python train.py --n_layer=14 --d_model=256 --n_head=4 --n_kv_head=4 --head_dim=64 --d_mlp=1024 --vocab_size=8192 --activation="relu" --norm="layernorm" --norm_place="pre" --norm_eps=1e-06 --positions="learned" --qk_norm=false --attn_scale=0.125 --bias="all" --tie_embeddings=true --parallel_block=false --extras=["capped logits"] --init="normal" --init_std_qkv=0.0225 --init_std_o=0.00425 --init_std_up=0.0225 --init_std_down=0.00212 --optimizer="adamw" --lr=0.00123 --lr_mult_qkv=0.7 --beta1=0.9 --beta2=0.98 --lr_head=0.00525 --grad_clip=0.5 --warmup_steps=473 --schedule="wsd" --decay_fraction=0.435 --decay_shape="sqrt" --final_lr_fraction=0.0 --batch_tokens=32768 --seq_len=1024 --doc_mask=true --train_tokens=484500000 --steps=14786 --dataset="wikipedia_en"
MLP neurons of a small language model. Each row is named by its layer, matrix (up: input weights) and neuron, and shows model dimensions 80-207. Each number is 200 + 40 x the weight over its row's rms, rounded and kept within 0 to 999.
After each neuron's rows, "fires on" lists the tokens most often at its 100 highest values on Wikipedia text that the model never trained on. A number after a token or word is its count.

L9.up272,175,157,218,214,193,159,200,267,226,168,180,182,178,197,185,212,209,190,191,167,128,189,120,270,160,296,214,202,142,203,167,197,194,207,201,261,148,193,207,202,231,211,213,164,158,172,179,267,204,236,238,225,261,195,77,327,207,221,289,167,228,209,140,173,174,183,143,176,213,291,217,208,117,250,194,210,209,200,219,226,182,153,197,195,211,239,247,210,264,222,135,205,164,251,241,230,183,224,273,244,179,149,167,238,202,221,142,238,276,170,214,192,204,224,265,174,138,239,186,220,221,200,197,231,216,235,262,161
fires on: "1" 59, "0" 34, "2" 6

L9.up227,186,247,154,203,210,160,164,200,158,156,151,307,256,249,249,122,137,133,210,193,225,222,235,275,176,246,149,155,174,174,216,175,216,175,247,198,180,178,218,140,201,165,150,146,199,206,143,303,224,237,256,181,218,205,210,256,151,180,287,125,213,220,173,203,266,251,273,198,251,228,195,184,197,171,195,186,229,254,229,211,159,225,256,181,175,177,206,208,217,152,253,223,242,214,251,178,217,139,152,289,201,228,151,154,209,264,157,201,242,232,294,184,207,203,175,251,219,177,177,244,206,144,272,181,144,184,192,185
fires on: "\n" 52, "==" 9, "," 6, "th" 5

L7.up907,183,253,121,225,186,215,160,234,210,153,147,182,143,212,148,245,272,177,215,192,201,205,177,202,250,245,228,226,124,189,180,273,239,173,224,193,253,173,137,174,165,164,245,217,220,254,128,281,231,153,220,178,142,203,86,291,153,208,227,214,156,200,183,185,221,174,164,141,208,244,202,255,181,133,205,232,237,194,201,276,95,218,336,214,200,197,231,160,173,182,227,241,182,203,232,149,192,248,124,254,200,156,203,220,215,197,270,156,181,174,211,195,194,213,236,162,142,261,192,205,192,223,195,217,243,242,159,210
fires on: "E" 48, "O" 32, "N" 14, "W" 4

L10.up749,154,199,196,211,164,178,192,210,252,233,179,242,215,110,250,213,224,180,239,270,158,218,236,194,205,227,218,81,247,152,116,197,155,226,254,201,137,202,227,200,182,214,164,175,186,216,246,218,209,200,190,165,177,184,107,199,215,187,266,212,158,216,187,104,138,190,131,232,178,198,220,251,229,181,273,208,250,140,131,271,165,253,185,226,225,212,206,179,131,237,208,137,229,260,130,205,206,199,162,271,235,225,126,212,210,300,134,227,204,175,191,208,184,203,237,195,234,238,181,129,178,267,204,202,143,220,184,254
fires on: "s" 60, "en" 12, "d" 9, "er" 4

L7.up718,181,163,222,217,243,194,209,171,202,181,171,195,178,208,182,234,168,170,176,135,228,260,215,176,164,278,237,226,253,146,175,137,209,189,219,186,193,191,262,192,217,197,195,137,260,250,241,279,139,280,268,192,159,191,186,265,227,246,264,117,199,204,154,136,181,248,310,227,317,253,192,248,155,185,264,229,248,232,192,217,203,213,206,216,205,171,126,151,184,163,197,196,232,235,176,259,196,215,196,206,176,200,142,206,330,153,203,205,226,180,194,241,189,189,233,192,295,223,175,165,110,197,210,196,179,158,200,198
fires on: "2" 26, "1" 23, "w" 9, "3" 9, "o" 5, "4" 4

L4.up739,191,200,135,168,203,102,159,214,203,225,234,213,215,157,233,159,166,162,215,166,293,247,239,221,203,178,200,237,200,201,252,184,192,176,213,192,225,261,225,181,184,225,177,253,254,147,162,259,190,175,179,240,234,204,240,205,220,191,254,255,226,218,173,118,185,219,260,215,187,255,275,146,222,202,190,239,224,130,228,267,245,182,252,230,212,257,144,241,208,220,204,206,179,237,235,292,152,164,166,182,147,250,187,174,224,191,231,141,198,129,183,189,147,156,167,206,170,204,200,129,170,219,235,217,109,258,271,204
fires on: " an" 54, " An" 38, "An" 8

L10.up512,244,274,214,213,247,313,217,241,226,196,195,217,170,119,221,136,229,152,217,207,166,256,190,173,139,209,134,117,241,153,190,241,243,239,185,251,152,157,195,188,260,220,217,192,202,186,204,235,153,199,212,145,207,191,189,201,240,207,215,223,201,184,169,131,159,199,195,184,158,200,220,313,168,153,162,232,256,205,241,311,199,230,264,206,201,188,215,221,161,210,96,205,212,268,274,190,180,126,153,176,163,196,177,153,250,149,239,270,216,151,271,278,185,234,180,123,263,225,180,211,233,217,201,225,203,210,241,189
fires on: "," 60, "1" 12, "5" 7, "8" 6, "2" 5

L11.up849,151,268,131,321,216,184,132,191,168,209,241,263,192,179,221,155,227,121,218,137,207,270,241,211,198,250,212,171,253,168,203,222,190,235,216,224,169,189,206,132,186,230,118,196,220,195,139,298,244,212,221,174,245,152,228,204,189,235,182,191,217,204,191,178,191,266,268,242,152,193,248,207,191,218,292,296,320,157,161,147,249,194,204,187,191,288,204,159,203,178,173,201,195,264,231,195,192,165,181,215,208,203,241,170,252,185,182,190,230,164,187,229,180,187,264,128,198,198,193,205,228,273,232,193,133,296,173,218
fires on: ";" 54, "," 25, ");" 5, " |" 5, "." 4

L11.up292,234,202,194,201,231,204,129,182,154,195,160,214,175,272,264,192,132,150,222,252,267,229,211,178,237,161,188,208,175,140,179,143,241,214,234,191,176,223,130,157,154,211,223,280,152,202,154,219,123,126,234,191,198,273,231,175,256,188,229,255,186,178,191,141,225,228,146,211,262,202,241,198,223,183,152,192,232,130,257,230,191,243,197,218,190,290,191,233,210,169,175,180,236,220,192,186,236,189,188,189,247,233,229,175,161,213,196,246,164,170,227,147,167,199,212,218,140,211,189,205,224,253,236,189,129,244,266,187
fires on: " an" 55, " An" 29, "An" 6

L7.up343,159,216,199,214,158,216,167,189,296,229,142,194,111,200,239,272,254,191,234,151,197,207,226,182,234,234,222,258,182,251,154,252,188,142,173,296,194,219,207,159,186,232,165,217,213,246,201,236,196,209,203,263,187,195,194,248,228,198,235,268,160,167,198,116,245,246,144,143,202,166,145,202,179,154,239,241,203,84,174,227,203,175,215,259,222,186,174,277,198,192,223,175,204,195,190,108,219,157,216,230,141,176,187,243,256,211,266,183,247,216,189,231,229,173,228,162,150,185,185,183,243,278,206,169,175,203,332,171
fires on: "." 35, "le" 16, "o" 10, "s" 10

L7.up103,159,149,244,211,225,147,133,244,217,192,190,248,245,122,164,162,110,230,232,153,264,208,196,259,108,201,176,214,167,141,194,214,216,150,204,209,222,199,179,181,105,202,243,270,277,205,262,255,256,200,201,162,229,190,227,251,164,198,261,235,144,239,146,210,175,196,261,201,200,244,137,299,207,192,254,252,187,247,180,232,237,194,212,155,259,227,208,160,184,166,176,185,221,256,210,254,220,183,238,286,199,187,159,231,165,202,127,231,239,200,174,323,199,176,187,217,216,252,156,112,171,153,167,201,153,231,133,176
fires on: "0" 22, "2" 16, "1" 14, "3" 12, "," 10

L11.up16,178,148,198,215,239,195,192,265,250,329,241,207,201,162,164,217,129,199,202,245,255,243,208,212,199,296,221,152,245,272,226,203,291,196,205,216,247,225,204,223,136,129,150,162,156,214,290,224,154,209,221,223,187,195,230,184,211,183,231,260,218,200,180,155,215,205,183,224,186,216,218,218,224,140,254,190,191,267,118,183,161,217,235,209,202,212,229,172,169,206,210,165,247,229,262,196,268,147,155,146,95,241,154,152,188,211,148,131,174,192,226,203,202,241,165,256,237,253,162,124,157,131,215,169,172,257,227,184
fires on: "4" 23, "7" 20, "8" 16, "6" 12, " based" 9

L10.up580,150,251,217,218,128,281,145,165,172,253,153,228,202,195,149,193,142,135,203,242,150,184,187,247,184,225,117,185,212,185,150,182,210,199,203,183,187,123,167,189,170,232,157,286,235,191,187,206,177,195,177,254,169,179,181,160,284,213,223,173,160,212,145,189,150,194,217,181,184,285,141,274,215,216,177,249,253,218,251,247,184,181,239,180,182,293,198,204,205,204,172,200,147,178,282,163,221,115,233,197,230,190,229,114,177,154,180,288,193,272,259,209,199,236,236,202,162,179,185,265,148,168,245,211,158,246,162,165
fires on: "\n" 78, "," 20

L9.up1001,192,174,236,199,227,246,250,159,232,261,284,184,178,151,208,181,223,168,218,154,201,211,227,282,143,254,249,213,178,216,184,176,236,228,214,226,173,261,211,179,176,199,169,192,271,184,230,216,190,237,149,146,212,189,191,243,146,211,172,237,240,161,125,173,233,191,169,163,207,311,231,190,215,206,159,199,225,218,213,210,220,249,155,229,183,261,202,107,157,160,145,292,245,205,241,180,176,165,245,167,151,198,138,190,220,137,106,290,139,181,216,238,228,164,241,205,192,156,179,119,189,220,155,211,195,180,178,232
fires on: "1" 30, "4" 14, "7" 9, "3" 8, "media" 6

L11.up80,172,220,179,172,141,161,204,246,215,216,196,208,208,194,213,222,177,138,150,236,185,223,231,245,172,248,165,246,241,140,156,145,222,230,224,132,203,144,271,164,211,259,250,196,129,220,196,255,291,233,163,224,172,187,158,220,182,251,170,187,163,135,168,207,199,231,197,233,205,277,174,186,181,216,218,186,225,216,267,275,204,186,161,237,190,214,192,105,249,165,181,166,222,219,90,165,259,163,202,274,106,204,227,203,199,185,232,198,213,175,238,244,214,212,193,220,278,251,180,264,178,180,182,160,210,168,224,155
fires on: "\n" 25, " |" 20, "to" 12, "I" 5, "lo" 5, "na" 4

L9.up660,219,162,239,264,279,218,153,188,209,176,193,265,148,189,250,106,146,245,194,182,239,251,209,210,158,192,249,240,152,157,194,135,229,165,188,225,211,178,123,199,172,194,199,191,230,148,280,285,213,197,308,160,145,178,209,196,160,219,235,217,202,169,93,159,179,186,269,169,304,201,242,233,182,187,198,210,252,319,198,182,235,258,193,245,151,216,152,157,131,184,164,241,218,314,191,212,207,151,214,180,155,163,122,152,291,152,184,217,201,244,201,198,187,274,220,178,184,275,170,208,181,141,179,239,198,221,197,194
fires on: "0" 27, "1" 18, "9" 12, "7" 9

L10.up101,253,150,225,159,191,136,190,178,164,217,153,214,141,241,220,207,99,219,124,181,302,181,174,244,124,263,148,219,147,136,280,198,195,161,168,246,207,255,177,168,223,216,222,228,230,242,264,224,221,160,208,227,211,181,169,191,159,186,195,206,182,190,144,132,202,184,187,184,259,227,136,215,247,190,265,292,244,202,210,206,188,289,214,167,162,279,178,228,139,208,87,131,197,253,202,184,218,200,223,192,207,262,227,222,173,199,163,235,103,223,200,168,267,254,161,141,121,257,181,259,111,162,165,192,205,208,144,242
fires on: "8" 16, "7" 15, "3" 15, "4" 13, "6" 12, "9" 10

L4.up304,206,170,168,208,222,150,112,185,231,227,178,201,251,198,145,200,165,178,175,128,276,181,233,194,214,236,212,163,220,287,240,219,267,232,225,217,249,219,173,164,184,199,164,273,191,174,175,175,213,149,181,167,167,214,177,239,191,250,196,189,184,177,214,166,261,203,158,194,173,188,217,257,278,179,188,205,214,189,181,251,220,272,220,203,204,288,252,202,193,237,147,181,192,219,222,198,217,226,157,202,215,215,192,198,143,164,193,179,160,195,157,292,191,173,163,165,128,161,182,209,172,186,193,211,176,185,215,181
fires on: "S" 47, " ex" 15, "ens" 10, " tax" 10, "ex" 6, "res" 6

L9.up978,220,132,185,267,200,124,148,219,168,218,161,292,199,196,141,235,162,210,234,200,218,233,227,281,203,172,167,170,233,175,203,259,205,208,131,175,165,192,162,146,221,195,202,305,290,212,229,285,283,243,220,173,148,191,198,185,263,213,198,177,154,170,155,149,209,194,245,179,280,245,186,210,208,252,178,207,227,258,245,206,201,229,238,236,264,208,189,181,226,121,195,188,232,258,228,150,219,168,214,249,216,178,181,146,232,205,256,165,236,183,215,250,166,164,203,180,203,179,171,166,132,238,248,224,161,224,206,120
fires on: "," 55, "\n" 25

L11.up391,145,150,211,191,188,229,162,186,180,250,193,200,163,162,245,145,186,204,189,247,195,272,244,237,208,282,170,158,157,216,142,190,307,184,204,221,181,216,198,196,120,212,198,214,218,270,234,284,145,262,213,191,205,177,187,213,139,215,205,181,156,130,161,182,161,213,248,160,199,205,259,182,170,177,199,180,213,219,185,195,129,216,267,245,238,225,199,196,178,195,201,170,163,233,179,243,232,198,140,204,229,175,191,108,153,244,192,205,212,203,288,191,172,272,193,161,200,264,186,237,179,183,235,174,220,231,236,181
fires on: "3" 13, "2" 11, "0" 11, "7" 11, "1" 10, "4" 10

L7.up416,215,133,176,175,241,203,127,140,198,273,167,223,194,260,173,167,171,217,219,166,140,216,216,230,172,263,165,180,204,189,199,155,191,149,252,179,202,210,272,105,227,174,158,170,199,196,252,167,192,249,201,196,134,228,184,214,255,228,202,244,154,197,181,201,140,325,230,165,114,153,207,229,173,145,242,302,219,271,210,195,167,208,237,150,203,162,164,205,262,191,297,188,215,209,217,201,169,274,303,234,199,160,193,181,191,160,157,231,168,168,200,210,203,223,239,215,239,194,177,178,234,227,235,185,237,259,167,194
fires on: " that" 18, "F" 10, " would" 8, "f" 8, "op" 5, " F" 5

L4.up903,222,193,139,141,217,217,131,192,213,226,144,164,219,226,159,179,168,206,247,232,224,191,292,219,200,220,305,177,182,285,232,245,255,264,205,232,223,108,125,215,225,223,238,248,180,248,254,212,133,178,282,235,150,229,187,202,188,215,182,151,106,204,219,222,211,260,207,206,229,188,211,240,224,141,178,189,182,262,184,170,231,251,179,179,142,227,152,243,191,274,196,200,139,228,281,98,263,131,143,236,241,238,189,100,210,202,223,219,116,144,190,257,206,247,195,94,188,134,191,187,185,156,207,186,235,219,126,154
fires on: "nes" 19, "les" 16, "ens" 14, "ers" 13, "res" 6, "ges" 5

L7.up250,185,236,264,219,235,224,226,166,242,157,168,204,195,192,222,261,146,117,192,262,189,271,235,136,228,189,121,146,207,259,174,218,189,129,276,317,221,207,177,189,198,178,139,109,248,198,123,191,120,204,158,191,239,194,189,207,181,137,197,188,163,189,175,187,237,190,210,189,217,191,190,272,216,209,209,295,240,169,187,275,205,197,204,242,214,186,226,152,250,187,183,188,208,178,265,151,225,78,265,205,154,203,174,211,197,247,249,270,227,196,204,211,223,212,168,178,172,141,182,180,229,312,275,172,204,225,250,161
fires on: "-" 47, "le" 8, "." 4

L11.up407,251,195,214,154,197,250,223,199,183,139,242,213,146,201,189,161,157,253,246,206,243,265,253,180,192,183,251,240,192,187,209,177,197,218,254,219,188,168,176,176,212,192,198,151,209,147,275,268,150,171,293,177,157,160,191,238,177,194,323,156,179,197,105,180,210,252,255,197,149,235,171,265,181,223,174,169,307,280,180,243,219,202,150,227,175,158,207,253,154,194,205,239,195,269,185,197,221,163,181,185,150,176,146,197,284,192,221,224,182,146,268,197,210,216,264,219,234,271,161,189,157,146,236,187,207,204,185,269
fires on: "0" 28, "1" 18, "3" 9, "-" 8

L11.up149,243,206,172,214,116,205,183,231,196,250,193,189,172,210,283,170,157,180,230,198,252,242,218,186,220,172,180,258,201,214,171,225,239,175,193,192,189,234,139,155,225,177,209,218,164,192,206,287,158,126,183,249,181,204,237,198,176,255,216,202,229,206,141,108,111,207,116,268,195,244,240,203,165,192,208,227,285,115,258,192,178,166,256,188,240,189,163,199,189,123,219,181,210,239,260,132,138,134,134,204,182,206,143,190,240,226,212,170,235,204,201,184,178,205,147,237,178,188,210,166,192,163,203,239,174,303,231,245
fires on: " an" 79, " An" 14, "An" 7

L7.up492,217,198,205,237,231,161,172,167,193,206,177,235,231,226,159,209,171,204,160,182,201,237,232,189,122,232,208,205,255,211,118,239,267,235,170,165,191,200,204,119,121,194,152,254,243,176,135,260,228,214,234,163,164,203,180,210,194,207,217,200,187,164,159,116,195,218,253,219,268,225,199,248,230,198,136,220,255,194,175,227,204,197,269,176,220,271,145,184,203,227,188,138,227,178,154,235,190,191,191,278,196,241,108,119,179,173,154,228,158,227,180,253,218,210,234,141,223,213,199,160,254,246,219,244,190,196,246,105
fires on: "\n" 78, "K" 4

L10.up234,232,191,230,205,202,239,184,242,193,222,176,247,189,241,215,220,215,181,141,220,162,219,223,179,202,219,229,151,232,213,235,206,190,222,212,232,154,203,214,179,238,216,184,173,231,227,238,260,93,168,134,104,232,183,193,234,196,222,182,193,228,233,83,194,201,203,183,282,188,229,202,217,172,195,158,225,256,243,240,237,209,216,213,187,185,230,192,240,223,183,153,268,177,235,224,199,159,225,124,192,215,149,179,214,270,130,244,250,217,83,253,264,164,237,197,148,166,143,181,224,212,203,200,254,156,235,234,266
fires on: " " 57, "9" 19, "2" 8, "6" 7, "1" 7

L9.up220,216,228,211,219,255,179,182,237,198,255,183,184,155,217,268,196,226,226,197,202,136,248,203,204,223,208,158,96,165,210,273,270,199,180,190,223,160,210,207,151,263,283,186,228,255,144,156,251,143,122,205,186,222,186,179,198,242,268,215,220,298,196,113,183,209,207,130,263,191,215,176,186,225,246,187,233,218,150,194,270,169,146,191,165,157,185,222,196,157,179,148,266,213,228,222,191,182,162,235,119,233,157,250,158,292,108,243,238,179,115,258,230,218,224,216,201,191,168,174,232,150,168,178,173,255,164,229,224
fires on: "4" 15, "2" 15, "1" 12, "3" 8, "5" 8, "6" 7

L9.up653,160,193,259,167,229,176,179,215,196,173,208,210,136,213,220,158,174,195,165,180,210,242,189,218,131,262,149,188,225,190,205,267,195,191,227,264,230,252,207,71,139,166,131,173,211,178,265,197,222,195,190,185,242,186,197,212,173,137,179,193,169,163,172,145,139,222,224,188,260,232,160,303,225,203,281,261,229,232,156,205,181,242,165,199,201,232,264,161,199,213,172,142,207,317,170,163,201,163,226,183,176,234,259,195,176,197,126,212,264,212,129,169,209,209,208,186,181,204,177,117,226,191,157,231,207,202,189,178
fires on: "1" 28, "2" 27, "4" 14, "3" 10, "5" 5, "7" 5

L7.up742,193,274,203,174,228,267,169,204,249,229,244,161,140,148,149,181,166,212,228,245,195,189,209,185,161,224,202,181,227,155,240,171,256,214,201,233,204,217,167,150,219,287,212,241,180,159,130,239,193,209,184,220,179,203,220,180,177,227,247,154,171,219,161,202,145,170,182,194,167,122,208,284,150,212,145,273,208,186,256,267,182,212,251,165,141,183,209,184,175,238,162,199,185,205,231,150,163,185,215,168,195,210,181,140,133,161,231,237,161,106,232,199,262,190,136,175,173,154,160,194,191,206,203,165,267,256,261,202
fires on: "," 49, ":" 26, "2" 5, "4" 4, "5" 4

L10.up171,211,154,229,256,184,172,221,317,214,217,143,208,167,163,178,212,207,214,212,240,171,266,171,219,236,235,182,132,165,216,268,225,231,155,172,192,217,198,242,169,166,177,212,232,276,207,301,262,186,225,188,213,254,211,166,215,191,180,183,253,184,184,197,211,155,211,184,175,104,211,209,246,214,110,296,274,238,224,147,235,150,181,251,185,229,234,267,148,252,129,208,169,208,261,208,165,251,192,207,188,145,193,266,244,159,139,214,257,309,159,180,186,141,252,146,172,225,244,171,212,183,166,177,189,226,232,282,174
fires on: "0" 34, "3" 12, "5" 11, "4" 10, " |" 9, "8" 7

L9.up783,216,252,189,244,225,179,127,241,226,247,153,290,222,197,175,176,141,127,207,223,187,223,188,198,156,290,168,126,177,180,160,189,260,149,150,145,205,202,151,127,229,190,219,239,225,190,212,281,184,229,189,154,140,190,180,240,234,187,217,198,144,141,98,218,188,182,293,161,215,121,186,261,280,228,173,271,292,199,224,194,213,202,306,142,256,266,176,193,169,165,174,179,157,195,185,204,223,141,183,194,216,125,164,203,270,131,150,218,225,207,187,238,227,252,198,242,198,154,210,190,172,251,221,211,162,297,224,185
fires on: "\n" 100

L9.up530,169,169,211,175,231,171,177,258,226,189,214,198,146,177,136,212,210,212,131,162,164,207,217,199,172,262,207,235,190,183,147,228,164,207,166,186,143,253,213,230,178,251,234,222,299,204,250,278,103,264,219,207,266,191,187,303,198,240,183,202,231,179,141,205,216,187,159,253,214,277,221,201,205,223,179,191,195,167,223,258,209,239,179,204,147,216,206,196,198,187,158,224,273,224,208,148,139,235,215,156,175,141,151,186,263,129,217,241,222,126,189,268,206,156,230,217,139,239,174,147,152,182,171,152,213,203,282,178
fires on: "2" 30, " |" 18, "0" 15, "3" 12, "6" 10, "1" 4

L10.up256,153,183,194,195,180,276,224,136,172,220,161,212,212,201,155,171,247,215,234,171,181,167,182,264,224,246,164,215,151,237,173,267,142,179,226,308,239,202,178,182,255,171,250,291,206,244,205,190,159,183,283,253,185,225,158,206,241,166,302,211,241,183,137,221,200,199,235,138,164,213,203,198,178,203,180,242,216,154,246,218,196,319,163,265,244,231,230,229,157,212,128,241,244,215,176,176,173,212,200,149,225,212,191,161,166,250,203,235,290,151,323,292,175,198,271,145,198,266,165,132,181,196,254,112,151,202,155,124
fires on: " " 44, "0" 25, "1" 7, "9" 6

L11.up565,228,147,233,196,169,223,253,222,209,194,191,143,203,195,196,221,128,175,221,240,253,231,188,219,200,249,84,226,277,163,203,184,214,226,213,261,259,265,198,166,210,201,180,157,266,184,202,257,205,221,206,192,266,206,138,331,217,165,223,249,176,209,137,192,176,186,199,142,283,185,221,226,192,156,196,218,246,288,199,202,183,216,164,196,272,327,233,200,236,232,171,164,209,264,139,193,255,140,231,256,164,212,260,201,188,248,173,166,250,192,189,207,212,182,247,205,181,161,153,190,225,211,200,149,133,147,201,207
fires on: "1" 27, "2" 20, "3" 13, " " 8, " a" 6, "4" 5

L11.up137,167,202,200,214,143,239,186,204,211,251,76,249,208,209,194,221,115,201,197,231,192,215,218,209,166,217,161,218,248,204,134,160,215,111,266,185,191,198,192,162,174,209,207,178,221,187,178,274,244,208,205,157,234,196,144,238,197,248,242,149,245,182,158,176,235,244,207,206,237,234,121,204,137,251,209,184,253,240,268,275,205,167,205,205,171,206,178,189,197,250,217,204,260,189,214,167,240,203,215,212,141,121,174,149,236,232,155,233,204,234,161,172,274,181,183,190,175,259,200,232,203,163,213,163,212,211,168,154
fires on: "\n" 88, " B" 4

L7.up120,221,246,159,234,249,165,127,250,208,189,167,218,110,196,196,216,126,213,263,162,177,188,235,229,190,210,223,216,182,166,167,205,172,128,163,197,243,177,176,190,181,279,198,161,226,191,178,221,225,141,224,192,184,186,200,236,138,296,250,242,178,163,192,151,209,194,199,170,191,215,221,302,228,123,228,234,184,184,231,211,151,219,264,212,205,206,207,205,222,256,209,166,99,222,179,153,185,222,221,192,119,196,177,240,153,184,239,260,164,203,243,233,174,193,197,215,220,208,189,169,130,146,216,267,169,243,148,259
fires on: "H" 15, "M" 12, "N" 11, "B" 10, "O" 9, "V" 7

L10.up708,200,224,215,202,142,237,193,244,174,298,157,264,190,234,249,158,175,191,194,204,230,185,240,120,152,237,175,185,199,154,224,154,257,193,198,176,197,213,161,164,156,125,204,213,202,200,199,248,192,188,271,149,209,181,197,299,208,221,165,163,234,181,161,183,211,224,206,176,190,194,222,214,207,124,171,264,238,267,171,193,206,274,188,134,235,178,196,182,259,210,187,173,202,247,168,118,171,181,298,214,193,220,212,133,242,258,242,229,211,140,235,201,205,170,216,176,145,224,182,262,261,234,171,126,169,245,225,148
fires on: "\n" 98

L4.up439,220,224,222,247,206,257,175,189,206,286,195,262,195,184,333,105,171,179,210,254,238,207,220,152,156,200,203,180,209,185,185,146,299,159,214,211,164,154,162,192,109,182,174,212,207,224,232,260,207,244,189,87,192,197,214,295,175,221,148,200,159,212,198,210,270,216,183,212,170,213,181,179,216,158,262,236,207,257,226,160,213,161,255,119,213,192,244,228,209,176,212,164,161,223,207,188,141,132,200,247,178,228,141,201,205,180,298,282,165,171,162,254,191,214,213,201,157,130,181,223,220,143,237,136,126,215,195,175
fires on: "." 57, "\n" 39

L9.up459,197,210,220,205,158,133,142,208,187,313,166,284,168,210,286,179,230,280,229,179,181,240,279,225,170,215,144,205,225,147,239,135,236,183,251,180,175,221,186,220,193,202,285,200,237,158,244,233,252,166,210,140,181,209,209,288,210,229,203,188,286,165,167,158,190,283,263,169,208,236,209,220,226,175,160,233,228,252,236,232,187,222,257,162,215,168,181,186,181,200,186,253,143,256,165,102,192,169,236,146,194,279,176,99,254,220,207,221,151,231,231,267,222,191,193,183,183,243,175,160,230,267,223,124,185,282,192,143
fires on: "\n" 72, " |" 9, "\"" 8, ")" 6

L9.up556,169,192,200,180,190,310,120,238,209,197,193,177,183,245,185,220,203,189,259,210,196,183,216,226,153,248,127,157,245,145,208,268,169,239,231,201,213,235,178,196,225,253,287,231,162,156,176,229,204,158,165,232,158,189,241,221,177,198,287,230,172,223,208,260,156,149,228,227,138,188,208,247,176,177,209,253,213,177,275,181,151,241,162,158,225,219,167,218,136,186,218,193,177,216,261,132,98,165,190,198,241,239,188,183,215,162,253,250,156,196,294,220,176,202,277,169,212,288,188,142,236,242,213,151,137,233,233,165
fires on: "," 19, " " 18, "0" 15, "2" 11, "l" 6

L10.up842,207,235,259,124,218,176,204,194,186,341,184,249,133,261,266,169,160,216,185,227,236,189,252,187,170,260,186,153,237,163,230,230,229,176,239,237,179,191,196,171,175,187,200,149,252,184,257,271,215,215,218,119,252,195,222,246,151,220,187,200,203,147,130,244,207,290,225,163,145,207,196,230,183,151,267,233,308,228,236,231,193,236,188,185,196,124,154,242,233,170,211,164,152,253,217,212,173,172,261,170,160,254,235,121,230,201,206,186,143,144,197,186,196,186,163,126,182,161,176,179,246,186,225,144,247,212,213,194
fires on: "\n" 98

L7.up267,191,215,181,214,216,212,151,188,272,216,147,245,211,172,226,204,202,156,211,278,161,238,234,83,178,204,171,243,179,232,122,229,236,121,289,250,240,209,205,197,241,253,103,201,195,130,107,152,218,206,213,227,259,201,213,186,212,182,176,216,179,234,198,155,251,234,166,178,233,193,209,240,256,139,311,236,193,141,188,247,130,156,197,152,221,213,231,227,226,223,157,153,192,207,258,216,275,178,260,241,185,204,91,184,225,271,219,208,190,183,207,276,192,211,185,116,256,178,169,220,198,234,159,199,187,180,276,175
fires on: "-" 29, "." 26, "r" 10, "o" 8, "s" 8, "e" 5

L11.up658,240,165,200,164,185,267,102,221,261,239,216,297,255,189,200,210,149,254,224,218,211,238,156,185,229,335,225,102,236,214,229,196,108,279,189,222,225,220,200,213,214,183,178,113,197,161,176,244,218,164,116,161,159,225,103,197,256,93,267,191,130,207,174,115,143,159,182,276,192,212,239,264,248,167,213,274,225,227,265,231,161,202,166,237,192,204,227,173,181,227,163,229,232,179,159,203,220,183,192,240,182,213,147,167,204,263,142,188,106,208,160,178,178,189,173,248,185,213,154,172,225,240,190,205,218,182,198,201
fires on: "en" 16, " out" 12, " under" 10, "s" 9, " over" 7, " on" 6

L7.up980,210,204,156,267,214,225,223,237,250,215,133,257,242,209,220,215,169,231,171,226,209,214,178,212,173,247,157,182,218,231,205,146,254,113,221,219,210,282,205,91,211,144,215,145,155,193,140,292,264,226,166,236,200,197,211,220,216,219,219,205,173,198,144,182,231,202,293,178,204,219,162,211,175,200,181,183,226,212,217,194,180,226,266,190,212,288,145,232,220,215,229,197,217,186,249,196,244,182,235,308,204,135,108,187,194,266,117,182,281,191,213,231,206,190,181,201,224,235,168,152,259,192,288,169,201,175,232,101
fires on: "\n" 100

L9.up990,127,169,217,279,195,269,165,185,190,229,203,245,172,213,274,189,211,136,223,125,261,267,258,269,175,203,186,185,239,166,226,138,194,204,206,301,164,183,169,208,223,193,161,205,193,183,239,306,146,207,193,78,208,199,224,247,211,224,205,176,146,198,180,218,189,282,213,166,190,193,203,281,166,225,196,189,246,219,235,168,223,193,260,194,201,196,199,213,178,207,201,180,153,201,197,138,153,151,227,169,229,163,117,190,276,240,169,207,241,258,150,209,178,172,241,204,201,176,157,132,184,320,335,249,148,258,159,213
fires on: " and" 33, " |" 27, " (" 21, "," 13

L7.up378,219,217,217,187,271,216,133,207,222,279,150,243,258,178,234,182,212,163,209,247,166,236,150,231,149,266,125,190,191,221,175,215,205,183,237,171,179,169,165,191,183,222,167,174,187,189,201,245,150,257,263,158,235,212,136,246,243,172,247,240,189,182,138,232,96,225,224,101,184,230,180,211,196,254,235,260,274,203,175,163,193,182,214,162,168,280,169,164,246,153,195,247,237,184,240,209,199,191,263,268,211,139,184,224,209,148,123,209,228,218,214,319,263,263,197,171,171,190,196,250,240,234,192,202,169,280,221,153
fires on: "gg" 16, "f" 16, "ter" 9, " F" 7, "ward" 6